config.yaml
num_attention_heads: 6
num_key_value_heads: 6
head_dim: 64
qk_norm: false
tie_word_embeddings: true
optimizer: "muon_variant"
beta1: 0.93
decay_shape: "linear"
MLP neurons of a small language model. Each row is named by its layer, matrix (gate and up: input weights; down: output weights) and neuron, and shows model dimensions 0-95. Each number is 128 + 24 x the weight over its row's rms, rounded and kept within 0 to 255. Numbers have three digits each. A neuron's up and down rows have the sign that makes its largest values positive.
Before each neuron's rows, "fires before" lists the tokens most often just after its 100 highest values on Wikipedia text that the model never trained on; "fires on" lists the tokens most often at its 100 highest values on Wikipedia text that the model never trained on.

fires before: "or", " of", "ut", "ial", "ory"
fires on: "it", "irect", "ident", "eneral", "g", "ic"
L11.gate538:111103153137190161149131105091163085127153131124143132109129157121140090131140144108128093112162155095121162136121113161116130172147107096140149099094102141123132111108131096114140154101130135126075129150111155135120108148147088157124120142089124151112115128095157129094129132104092065091
L11.up538:137095097132120122116091156142114138148147171121147130127119195120118110193123094123122135110131110106158112144112122153110106106077133105141144112107163165113136100125149116126163176129127178155145086134140084123142119133128119126089107148125130128144145158132133099102092126145134157098
L11.down538:078105152125144108099116153115109070126138139139150119142177166141071167117139110146110139163106140132140120117150111106161146121140138114122145137123121121108093142109158144091152133144169119142100134151107106121122150099144151153136148182110118127159164107147095150173136116114152088108

fires before: "ing", "ed", "es", "up", "e"
fires on: " includ", " also", "cc", " us", "fer", "clud"
L3.gate395:120125164131106080118143163107123138116112151119124091116132113125119145132116186113141181113089121131143177145102140117183111135138096126113126149107136133179123156150121076132125123172147116142120145116114145149109189123129152118115117135081139096109113093119139157074127111101145100198
L3.up395:094139128135100140100151140102119157088118140117117091081121118134121113113104183087097183110099141173153154120146135086183102095144109127114122126092135126147109117086110093104154143154121114083137163119124122168120165144125142126108130113108141066116122139108127136090133127103158090159
L3.down395:132160131141083136113116129118151129129145186129138146138122097137146141134124182140100103124140118112137133147151181111125119106134137160125146122160099148150167164116098095114121123115161132116136164097149140143121157105109147134097126130152196124101112156176105136128124129065176123113

fires before: " ", " |\n", " |", " ("
fires on: " |", "\"", " y", "um"
L3.gate74:163137128157091148065112142128131108097104098126141135094177139146133134082154163120128124093131153150123150138131174094129137103155149095137133126170128119126133108169095117140100155096136169120076098104124141151107156152131117151148125132114087121125177153159115135153160078099100136085
L3.up74:134099128099102135148170116127116169138150112118126169138134165101107126117139137119134123150083144122100107097110116134056095123143133101162124118121128114134120150138127086094137135145109120075135106132146141165138137164118095084120127132149131156154142100090090125113150119100141122090
L3.down74:119105115154111070187160111101134162149156107121099120102144156138133180129133151105105143104084148126123134104101098102115114148117106132120085146134108112126154137147169092090169132134121097127111091123089108124160144116115066098138114105123168131124104132127112183116128133133110164091

fires before: ",", "\n", "t", "v", " On", "\n\n"
fires on: "'"
L2.gate252:111140123153083172127169144122130125143128128149144112133100136104117170162152134163129126130148114174112147122133137140135125107095155102112161123171132124141208132140143070061144135110082081147095130134122124174138127119142161113141134124145119092100190182120131124133110131092109149165
L2.up252:119123104168135114149113161145139137104100106124162131108188104111165118136079155099130113157144165142135143146160117138153138135119135142136067090093156118157164132105102123090169151078130132125133140148108163111128098132108155136124157113109128164135098160106121161145131132094128159100
L2.down252:144156168110123133156122142130122105115121134098100151130129111119172107080120115127121120115121160117122121146108102064117106151136095136174099134097115130104110114069152133154115142123168149152117132096086123110129086136141111128119146140181165114177102082160155093123113147139120116153

fires before: "ion", "st", "r", "ic", "a", "ed"
fires on: "ot", "ut", "oc", "che", "est", "lect"
L10.gate239:199097150150082110134105181116132143154132134111085139149127097148122109131111097124136150122135118124114123125100179120115133112101142076116143163171140135110111132147103124116089084133117120087138129123156124134102125128122129108113150118120115152150115131164142123114125077125160087147
L10.up239:106158121106118160110176118131113123107159113120120113106102153099121121153104121109125123102155094135122142118134176148120097085145085116148088156124164124085105164117100082105147180130128112149120162114122127134111123125165118157128129135132126093124100122141131136098128139125114097147
L10.down239:128155147138155127084116129099111135140104119140117188151121115098150132150122130137099156086111105111127155154136130141125091135144131117139148134152089118154149143150139152142091180085143120131111103088108124148145117168121106127138157102146136113151121115140130086112120105118111125126

fires before: "ing", "ed", "es", " been", "e", " a"
fires on: " includ", " have", " also", "clud"
L2.gate85:170165195195136118118122121093161148108117105125130082095096090160125130121157111105130113094108137167148135162116102125169140105148129137137111117164127156148109116130159084122078129108134113113149141104165110130171095126140133092127120141065165134125150147130163156123142136139141131127
L2.up85:117157126110174120122152103120133123130157158101119105161131109131129096132080129150141139113136162119138128119128121135132134143152148102157057140105118096109157113110125070104156139144105118163118139116128093108119140142121095144135091060111131093123108114095169119118153124132120107141
L2.down85:083124141119106155112164103109145107097134153142126074145116089151099115125138141106164097090148176109116107120118155152171170125191121160144090151124149117125151141083124085117161150119125130129108111098144116139129138156083126105112111103121175118169123152146112118118109133123121097122

fires before: "is", "ess", "ar", "ib", "h"
fires on: "pr", "r", "il", "-", "ack", "h"
L7.gate383:124128068136174117138107158121147156104181183125144125107132122130161148154107114142157141132091161123119084133105136121094142134135126131089149118146127125118144128125165100127127126158126132120079125149150151108174134168153119141139105121122112107182115082144099130119133100116130115142
L7.up383:112122095113100126141169162124104167103169153130081152156141110144135077150106086112136134126117153147060140132139098152107145170143116139123123134141140118135126164189161144073107133166105124137131132155111155139138164114095144086135149107156141076143082151124130140138127151127154155157
L7.down383:133137148142151137089108141126105090150106152132133111130144158149129136129145151141152103098115116088127126100159145163104113119135099124095112160110156097142126115130118108168130147205143102123127109124135136130115079121151137151095134092131166134138144124104100147165108111076167114148

fires before: ",", "\n", " |", " of", " He"
fires on: "'", "ry"
L2.gate402:123145152119118148111195124091148123119109111128102126142158138130191109112094165100134140119107134113149138121119152115147138119138129142141184161124135167153138118107150123070143124106154132132096118099092151121122110132126159132168141142131127080103142138136154114111144131118105128154
L2.up402:107105145119123164087143113140129122129097108135141134089146138136116112127146147134099195173106150115126178140123141127155121114162124108141087103092135116104097117132115129167139119119137127112114127163157170133097149121137103141109135151106155128081151111109121176176109135167119099153
L2.down402:109151142131123130132145168107092133100121134125097136121127129132142115093125161130119082076139150150140154110129156170160142111158147178133177169129135114100149079078143123132129142122149105137110155083140109114122076129108140077139103110113152090140151133105145112122126104117134162114

fires before: "al", "ation", "ated", "t"
fires on: " loc", "ber", "oy", "oc", "and"
L6.gate373:158117091145136101113139125126091103129086091138072129152120167157133091114143109095135122136153090176179136129125147170144139102126127113092145120143119132128112114087105136140098155136103135094131128131128155090106114166127109135127127145103180103173149149161093122080146145096128090145
L6.up373:133117145159125153142147166136123144138108068114107141134164097127129133126158142100119104106115149164122126155118130086167208108093130090100134130103127105169139127116096077140132103128196114103085151139115167168092118087135071090168124107100140108128134134096125063138120106100134142089
L6.down373:188143085137145176112094141129123120114084120144141101168154116129142138122119122117171102155122116139121108121107151106125154128105107122121151113163175133126144156092135100155121151120169120135147147140125086129118113175134124138089104180131088128102124160156151099109138084143163099122

fires before: "ident", "p", "ley", "ents", "-"
fires on: "res", " res", "ident"
L3.gate488:088137102142120120102125116109158128096130154118122158073152119082094140145108101123104132119132117082112090170101154106162117129123120121142171134149115122099164143147177124099092086162077113121107128123175154126111175132154097122123158118123087079118061153144137086128106127091150086123
L3.up488:091137143136139147101137128162128161170102135120124157080114091116136128139131118138095118107177119133103120152121101126145128100129122084105167110139156133140180096121178134105121147121173128096123135132120111110136086124087139094141112113108158143108164126122091123093160112122156128123
L3.down488:085138122083110168107149123118093165119108135121116190122124154112069123130090100136132110064171147128146153124130115136161129138149121119181165131152106094180156112145133113071144101126102143121119161147144128117139118115110149102143124127137123115125160138151086139060152111115195124113

fires before: "-", "=", "P", "S", "A"
fires on: "\n\n", "\n", ")\n", ")\n\n"
L5.gate643:142081181112094170146126132111112114152133125134142168190070127092147130088157124103087102102156113106113135149089139137110135134137117083139130098125093138123104124139131133147111158126120114140159113133136121136105117121148096143127118120132163141159141094116145157115131149102113144098
L5.up643:147171118123133111141131143128121139140144139142113104117117137124133110163103129132097165138122095143108123123117095106118138145125090125110148191185111139111096129154149148160133143147132072118167123150101134131099116140105080124102180066116138097144091142135119110133105139146138070094
L5.down643:143122154149103129150153122156103147105144095145131164122103109099114085149147128107117119108125172170119131125127188141149102178160141106148165086120150128143092140091115144138116144146161163096102116101140118137140123129107142107122102154143108171163154124159140113121139073136134168116

fires before: " |", " ", " v"
fires on: " –", " -", " —"
L5.gate378:154138120125115171157122122154119118132132151153117123089136113131144112115144136123115174127118131140158143110161135105088175111135117089131103164161128132134117133155114147140138168099129150139134134126169126144126122114146117124157131130143130075145141097099151133124180143116128172119
L5.up378:142095120131084126134145132111136156135147157134142099114136126140139116146116120158121147102130117121099113128178145104086121114158155083105123114122122101150079103123113138135125108091141124158127128149111103125137138144099142136164124127132154137131135146081116129095076136092121140110
L5.down378:140162126105117110144136159106150150090100141153111157146115140126119152100114153118142136130131109142125055158143118133101135127075098129134109124131138155140150115114156129087157088126252130131150123148109135113143110128092168160131124136091093130143149147140117128109130180172132149148

fires before: " (", " |", " |\n", "W", "B"
fires on: "\"", " \""
L2.gate213:092093156109138090123149124126081126170147064137148083145130093130126152142167122143183089078132165137138119134063142110111143166165154086129120149131137126157127117110145143100172113143128125140112179092087126120133122141115148120119133121110100112123157089173126090151147162134067120131
L2.up213:141092182112145152111142108135138079147133097159153122141135125133138108127116097103132122119187163149166126132067142132128120080167139105134103145181116087101134108162158141108139150127110132126139145145108113114122094164145119132131120147111062120107149119122065150136147159152090092132
L2.down213:110083141167126128133112134099123118116148120146159133117126147121090148121107126114117118172169124129151120102102132158155111071096156138095124093117153116095142101119128140093119079137135182078129134064114138114131095094138098146091120155122059152140139146172159140083151139144157103090

fires before: "=", "P", "S", "A", "=="
fires on: "\n\n", ")\n\n", "ake", ".\n\n", " |\n\n"
L5.gate81:144119101114117139107138131135123087128109174147100153113063119124145111132191120113118113139139133135157147129117085129124096103144110114094149104095125117110143114185123143126101161158136145133084113144131129120090065151130096151115146147151149121159119111108136101118122118114099126134
L5.up81:114151104135114158125156182090095085112108108110147112128113138132092153145171095123091164189113183119123097118108122141141120112135124102161146119139117096132152134131098135120087105139122103120110110147142135164148121152128113096096132081119137134175130090099164134145128154118101119117
L5.down81:141115114119091139099140155111149107130082095160126125109153105079135101112129137115111135153134169114119127084163141089137096122111133119142110129121196141155126118140146155135103122109183093147129073115110197121154128157129111134127127120117143164134149117169128152142153107091158125158

fires before: "er", "ing", "ame", "ers", "ed", "w"
fires on: " play", "ay", " g", "k", "oot"
L11.gate124:110138115087174137157178116100105135088128119127099156119143154097096106093167128109129149144157173145116151140141141089177129152133127145108069130086150124137148101125165078114150115130131127095147120134107113144151092124122166143118106120164121102122129119119137152111112105161102126158
L11.up124:182096115152126130181071125152155139122139126162114107138133164123141126141118110066103113143123142090126112108161116161097170108147101166112136122152129094116138152129142113170121126100102106142134114110124178119108153136128114134133169185170123155127087131113136140117157134124120106116
L11.down124:132143109149173124127086123137142114085164107119083134124129142176099120099152176087156097102158118140122139107168131151131139173101123148092151116095161111107173097109115117051153100140148148137126123115120157151136112174114133103065154132137138148106116128120140136138091096141086097121

fires before: "ing", "ed", "er", "ers", "s"
fires on: " play", "oot", "om", "rit"
L10.gate588:151095119103096120151139135053153175102144124134091148131098155153154115144108098115105149103152112131088158151141145135168144168118149139105094150148128134107166130162120114159136168142125096130131102109110150165124109157182161122085127093175120104107134131174151140107103124113081154132
L10.up588:141120125108157152133123114164131145131114137137133108173090117107115166102164132095144130145126151156130104092122082095143145167116126119115103131194102122144156182094126069157167134105130136131118137124130142153144133100124104116076136155100136130122153142076148110127109124132103127132
L10.down588:124144148099146124148091095124119093137157116153092096159156131117147120148160152140174156133161126112139138122148155160172159117162161105166139114129145112107160127153136111119134116114127099138122129125110101127099135102103132134106154146140115136123084125161103124111139173133165072130

fires before: "st", "f", "v", "d", " to", "fer"
fires on: " con", "eneral", "ose"
L3.gate275:138117108177139142127145121152116136125167123114163136102112139159125158126157152097112166106091114119162104165106161126141135139114104102131149114116155144161132082116147130141120133136111074123139119102138108127107126145142174135063100123157141134170146130104145147109176119122140092058
L3.up275:165115088156105109134135127154123161121185103143141158087106123100127139143174142133138139140087148119144111173116143175146121138103104066161186117122111132133148110124148084135113134131144110118114111092117107139111123114139137133078103121130154086125149143104162170160157128132116055094
L3.down275:148116093175144166124154062176138097145133114136177106148135121167138133172170141093132137171128141134113105143130141142149126128112128107117138153115176114112112103108144130116123105135132138125132144134117109127098132157153180160099108155142128119146143147098103147136194114109109092109

fires before: "ed", "et", "p", "os", "any", "r"
fires on: " comp", " us", " serv", " s", " Com", "om"
L11.gate517:113088162198135097120077128125134152123134137166126104111111143053131146095101152147093183136082143160108119101112100188148113083126134108104113147092155140163143087138146150121123106105119183142133162127104147200160146156098104115115100108131177136137142142128158143106161113127106098139
L11.up517:166129136124134099137137135162138130119098125169118135120121112126121148142155138144083129110067144119094119101134119120154114153140119139148091137127156122138130166137105064111103109135143123148147148152164121170123170155146126123138154103155095130135148127096134139161146129155120110129
L11.down517:112099130130149089092144138117100130138138132120111071139130130120108131115115123112127175142145110081131109142133143093132137086109157139102079152158105117093157131134136101133162136149117175182149127155150140167123119156138138190165116089132190131100124157112201095150125144181144116174

fires before: " ", "|", "d", "3", " by"
fires on: " |", ".", "r", "|\n", "ed", ","
L10.gate181:112135114126110114147167110108134083136116139153098111092136108131085145127117101142154113114131111116120130122133120086122127154124122117157127139098111090135129117166182134124113091138179093133140107128138133097165095158108124101115130149124132131099155117130140122111176111118124123104
L10.up181:120123121148141099112143141100167135115070153087151117138143157139153151087089144115153192082121122131115120141099145113127126167124123083090152136135153158143128124139120096120147096106158109123144124133113108108152139132136166131090140142130118140103148186124137112137080123130162085141
L10.down181:131143130137144123092122112137150128102135117141165159111087127122128122137136128096126084105132156147101150119114134124131118138147110131087161136127080086106090114150103051135136115132106158117128187106116094127144126133181149105142108123151130102142069186131126107119141148136100193131

fires before: "ut", "ed", "ing", "ess", "ib", "ion"
fires on: "pt", "rib", "oss"
L3.gate616:120138138158102146152142169129144115102102144176123061136118129188149142122092115140131122102147132058123163174098126141103123121113132106125106115140145133146156162169190117134147143136125129103124123117098106141133155137149106145130108123137136093136125143125092092090138077148090149101
L3.up616:130116130120138125147106206142161119163130151144075127105130138184143153136107165123106148139166152086122160132185146124124139124135138114093147129130095160103121135133154082095128149133118109114172101094129095163119141092137154120154130110158142133128144146084113084118134131172143179142
L3.down616:114163107125120096123147131129126154150083103173087120117133155175096144158112127162146133139089126137104129157148127141132140118164140136109120127120115187157146150122097121112108132154116141107176120108106109179118147099126138109142111128116154103119111160111145123153151099143170151148

fires before: "al", " was", " is", ",", " G", " has"
fires on: " It", " it"
L2.gate527:152104132128106149143125127114150120135147101153151099145133147130133131119132096149107140098188157107148111135081149072093139170137108079138125148110150101102133115135135125103118091093118108125120131092126114126111144178151129151132135121164145105140109091088107124172121142172091150193
L2.up527:153123147155139106095122135189145112161153086203137136126109143116099121146124117078128094140130142128111115112146113090102169105141124165130144130149136122109097094077148159098123120035138114119124123128144134150103136101104090119139136138164139139118115128118121112174159113178136115114
L2.down527:134090126139168085123125146152171110143195123219140108084096146118131107136146138133112135131151144108146136106120127122126169098127114147084116131135145119094163125143145141120117099085090127135141146130111121176102128142132063138101153160111110147128095150138138161132119122154168130118

fires before: " was", "et", " is", " are", "al", " be"
fires on: "re", " it", " It", " to", "or"
L11.gate609:111143080147104169121094122169135137116085124148121088143124113143161122111118164131106113165190139138104120140120156129066132158137116108097119129093187102186110125110162147101117111127109126119156157144124165132101090129130082149073144159129142100127133146121122153102157115124155100126
L11.up609:110145116185110128151136113190153107141109144101126111098142157159086137140148149120148145159141110106104126131126089113060133156133126115114119103097126126161122125106133180129107162089116157135115160134099114157068123129141120115150119090122142121116133124118127072156134123170145093135
L11.down609:124131165125110163126127132158125119144096104165111123092170124148124121106104103123112107127182138147131150094133138143109135123131151157133105110144170126125102105154121104108135126151131138105089123120094082110170071145128117095127111110104134109139136155169133108142153135145161117158

fires before: "ident", "ley", ":", " m", "ly", "se"
fires on: "res", "el", "ff", "q", "ack"
L9.gate88:080165106109099121151150186135142147171117117118082158102150079090119142100120169112128146137168128119163124145151143151145107123098153102140117105113132085141125133117126100158109100130098141147100134154134155148125168115172131130173114126172088105141129127145132099094126120086127131125
L9.up88:130161151096112171125113105131097143159082120130085114102154142142145096132107144151136096155182105127138084109124140112100116108099129059126122174110119139110138100117165129131122104166126142118108109153133142105138124101145148164181138137142106119109104148118138149128115121108143096165
L9.down88:101102188101154126157107164115125116118115105164112110140151148126079119136099118132093124149134131123126121151119109155155146142187137133102123151108161147107126156122130122137097082083102125096140144129122147107156109138114125148100142101150163131156103137131105083147124128153144125139

fires before: "20", "19", "es", "ing"
fires on: " ", "ous", "or"
L6.gate700:112137092145136142148160146115107109156076102165147137154109060107145164117151159132128147116115129127148148139138146142127152159134138138146078057104093098128125079183137123151160135090123092152161146125138114115140134163081166119135109164112116166179186141175132145128151107118093161121
L6.up700:103116146094123129149117126140095123135171095107111149121144100136097087139128119134154102107145138120103121130109143147130115149115119090143121132120100106163134098134117086147145103112112128132124097100135094108080089124157170115107148146108116086133103120141116128121146153081132099097
L6.down700:145109076133101124114072150101146143097123142131144117101099127143104116162164142089131109137132124109111147080147162106111124151110166118161116091143167148109159136155133119077147120112120086169145090150099131160127139094074131116115125103102142136129111183106193112141115095111112140125

fires before: " |", "19", " of", " |\n", "20", " "
fires on: " ", "0", "in", "1", "2"
L11.gate74:125137150105121141149112171102125124162091122148137141122143103102112153176120130138131119132112140100081172147161168150068140097106102156111126116106114155112083127131123144125148088093108103137132113136121146087090092107136160119136154147149122116126100163137111159122097118149115114143
L11.up74:123155118110134160144084155113148117125149108109110151121149155133122118142105164107139089130113108119142128118157169139117102122096083157141075108137106128178118096184145122132124126146106107118130108124094111124116094133155184138156101143093102116127165122109102118142150137156093121137
L11.down74:119158107114132160137138124083177119158112130169151144136112126127110093162145117091123118140176098168085081100149157099135124100136157134125090149123138136133113112143096098105173112103085126166115152078128111109136093159161157105114115153138115110130112111138098113119104182152171179145

fires before: "f", "st", "d", "ed", "out", "n"
fires on: " con", "b", " ab", "ou", "m"
L11.gate605:101123090111128148118142144162100120152106157121164141133098164171140139114100126112104139122154104139095104138111164156123094105108097111173131107129116132138153115128178158116155147142111128100169134106100085139071189126109088147119119142115116124126136137093087103121136122142087140116
L11.up605:125106132158099139140130101127121123121165080140111109101113115116121153139173125070121106127145156151140118140131133152104147129122134116162131123119153106127135106137137140125123174155156131138150154136091143121157064138119132114154121096151169143122149158134143095089124113117117136139
L11.down605:139145126109149121091112106132171167200132132124100100130173164128138129127072129153134054108143131102099140153136143118125086101143097102096098072125131136148141156121175101144127082137155111110183127121157115155126130142147146129124128137149133176172108110104113086127124144118140107097

fires before: "=", "S", "C", "P", "A", "=="
fires on: "\n\n", "==", ")\n\n"
L7.gate493:164098165121119154128119145142127141118145129119115137117111128137113150113116122108108141158155142138108107091092133078153101134097089083119104116145139075109105141126123132155131104167107125119102163162123125144125131155135130107131171099136150145175106125132168126178124126163142131120
L7.up493:133110147106117180135168156130102140127138148135125153122115168169135149141119142133111115094105119146114114098110140123117162108153129088148132124175130116090102105145127133086112084149143084126076126174075119162149127140136106117116109158122135093150068109118159117127121094152114155132
L7.down493:142113198135097120131132134098132162126145080119136163129132129128174103140122143134124124134106136106128093128126138137113103125166114087120096121160135097063097133113098098146113123115125122111109129137106166141134172159106102090122121156145128149143082125127098157137122104139149113122

fires before: "orn", "ond", "l", "ased", "ur", "ro"
fires on: " b"
L5.gate365:105064120136130149137139199106119100124101146141091116098108137146093168105158157122164123133104107128134123167116150130111146132113140093134125157136158125098119085122119120126095110121120110095090139140125113128099153076157176157135140143142154095081169122162096116123163120126141085109
L5.up365:123125132132129094121108140125160091104131112144125162151141156133188145065107190088121140143125127161119147146150085105131143137085161147149130173134131135102132121134122118092147163131125131122132112121099144151114129114107132128111143134105118119111074123111129178119169080114169106091
L5.down365:148120144153174087127146142158136127103142132127090127151153128103155111113084115118160075149149139126123109079147129135114146117081166089142099132131176114095093134060134100093105116133194114130117111120121126108119150105120163146118180129139150156071170108155125131115166127134125101116

fires before: "=", "S", "H", "P", "C"
fires on: "\n\n", "==", ")\n\n"
L3.gate272:159096139141087126131147106135084079179154128120139157138109136046157114152158134136119129123162108125107125118110116067112114131150086149131139144175114101145113161139169151105115160167141104095126107136117117131123109124128192105093105143171072153185139104160125135136118102118122139125
L3.up272:126139096127087156148122121129085111163157083151092173173096116091138100104152076122151133132145122141092151111159107094081099117127106112144112132143118083098080130151138100134116123171147070080139097120141104155121120166142141132110124117106114117166124095152137130136127107079163134134
L3.down272:133112122106121125148125142117097121124139111107117138137149127095145117127106134160148144145107143123142120111162130135115130161137137102129129159144134103137100153104132118104097112117137166117116105101083116168107085134085129114108168120138146159141144114161156151162134069137151145104

fires before: "ib", "out", "le", "ess", "b"
fires on: " ab", "oss", "ra", "ons", "b", "*"
L7.gate327:185166116103108128158157135113126126144106123145115089110103147189089114191146139120132095109118148103110129141120136152132147123082103119097156117143129164124126125116136127107123095139139145102140160098141147085154166109139070142130109114142141123117142130143137146110145133129129162127
L7.up327:178157140123111085112182114099107146162152115165088153086146147133124153138094138114140110136160121119117141128139115113105117128103136127128134126175117127079123146118115147166107120097125134102152146101105130102110140121147099138141101129132169115155150128160150098185105101144134169159
L7.down327:153174149133120121157148127148140083109085123103136088114132168162147146140103141167125089107132178121137131106139113120066093083152115147131132124145138111089167108128146097141131126091153148109109117112124140124066175109119148131164133119125141168094121107145101129136105118134105134147

fires before: "ly", "s", "st", "f", "d"
fires on: " con", "ar", "eb"
L6.gate269:070098137144130121127145145132124140167164150121122166106123122152115149113144154142161115137145139162130165156132088097105137116124162109092142171113133112140173111094105156171139130141144133150108103120155133159137151139105132123130103123148122122119132113099127124122110102138084128094
L6.up269:122109105127111108118195139133136160123182170125122094129090120106140167079093095151124144190119109146134163128145166132180116087145146088134130123153138124113103102095139151150150150140105119131132117103121117155128109122124176111141129112164081060123150148102103117145142109124105143143
L6.down269:143120127134127091134108098119144118150158101118120139132098111152097124179116099122124094118126106122138068123148154082151134091123138140185142082128130190142112099135102094134121155135136119160111104113174148097119140146126106138137134153159073133126137087127064107119141122074094119128

fires before: "ident", "p", "id", "ear", "ley", "erv"
fires on: "res", " res", "es"
L6.gate426:065134175161144133119162134162124147125127149143140135103128141151123102130124123110104100121157143146170173142167160105122102141051128127142147155125125107105112132092122120128126135104151097135121111146169096132074178135135096129115147132108152146156117158145147118107096101161138127179
L6.up426:146121142146101128120145118176148152119086128167130170152108059137134150123108136109126114138138142110111102157091099143154109166108121165134109111139118148114149126177172146123125121163165135122126136133124089098128098126111109126144162124136179142142162156146154126115095123119158104131
L6.down426:108159145151130136137151113112143182100144111139105131117117162117114130142130150182129098118105150114106110139132075061130166128088154098118113177121142094112103134134098125128102107126043110119114122133167139125082137097134136112128126101118102088153122116145094137136131154128140147132

fires before: "et", "le", "any", "os", "an", "e"
fires on: " comp", "ap", "ep"
L2.gate222:127138141118120105111157170135111097137118126121097148135157153123138146086106127173122141144121156141094103156128112146093124121113148091119097169125150122109140108138100110111143115187103135136117079153103084155149133121141124098131121100129137109119171118144164139112151104128096089126
L2.up222:138127117100169109146150196160109101117128130123146156133147123126128113098122094166124172131084172107100163149106086130123113127123127108137090157114123113116132131162124112126150085138073134127130087144110081154155143133157104140115093109131138081123139083185144149107130133131143099124
L2.down222:098137161149166142132133147108143125166118150136092164154161198091104141112117092128123144161087116115143069110116143165129152119099138100085106152134121115107129171098124121119163104124150130108141147130134115148142106104096125099115155136128154155095151139130129142126133143156131113116

fires before: "ain", "ad", "ist", "ack", "is"
fires on: "r", " tr"
L3.gate421:127123122132184169141177157124107150123153134109140126137152151161127128173174130090105158105112154119145153155100185126091133122191165139162120161124108156080146171126112144121085122167118119136149157126114102165121150154122114100154103125148130113143147148092120120144131133159067123177
L3.up421:119109159156164149119188145100118131141155153111155119127136161146133126154128134139132158133120143149127128134142143111125101130144131112130147136167138119095156140126127147127118119134123099156103141120098152134154101118115124112165096109121130089122133176128100121144126167138123117157
L3.down421:068120105139130128160147089119133093124141146100105126169160114148131137140126135139130135079112127137102139085158136121128151112161130142132119142168109126073162178108123148155100105111095070130121114086098142120146128148132163123131123085126153128147099139120085131113138125122102139148

fires before: "st", "f", "d", "v", "fer", "c"
fires on: " con"
L11.gate622:133099108161149084122126105165155141185109178112132157139138132125128133128154160108092091081163150127098110110130094137127133085099147111163133118137134142088147085083138058151146145156135139125149139121138144129143107124099130128123128135113120120159119117161142125122166113130109141103
L11.up622:137076131113121132110150111157104104155137112116145134121144113133129110161161114087089120124142134145132138187133140165140094092131112106156129152117134168124125117114109190107172151140151128127137132088142132120151081109116153137066132102107155115125122129114085134068160111127096135125
L11.down622:193062143154113165101150129154158146122163094154103119132144155109100109116153123093138160124062131135147114140120119136144112104146179150139122089131114134133107066168112134114131101108099094148126119122138115113128119126096177151095174148114131129146148143125101133129103116127105115102

fires before: "ist", "ong", "ing", "and", "as", "is"
fires on: "r", " Br"
L11.gate103:120144129092116143148162069158112145172141162111139140148163133163131113164079111127113133142103151118112136121153135126154124097142115146127142166108153114076083126162124153149095168131146121114139143084111129160182139115095170133148132130097144119130155118116126129154103130105136090115
L11.up103:133131093136150096147153167143133141124163163142149123122121104135157096153135150152129128142110128119151126134114140111122085151128086140121123115100121161100130125147135139144141126085111063138117088115145121180145121135147150106203117143086168143124128132144098143175120110135156117112
L11.down103:129144111128142115130115083139133133153131159127125105094168087144104116146125097168132106141139140192162134143187104107137098123160125112139119115137152144086110144151100142116070140135107112147176124118126171097151076105142123146128126159145126081146124126180165124119114156121138102160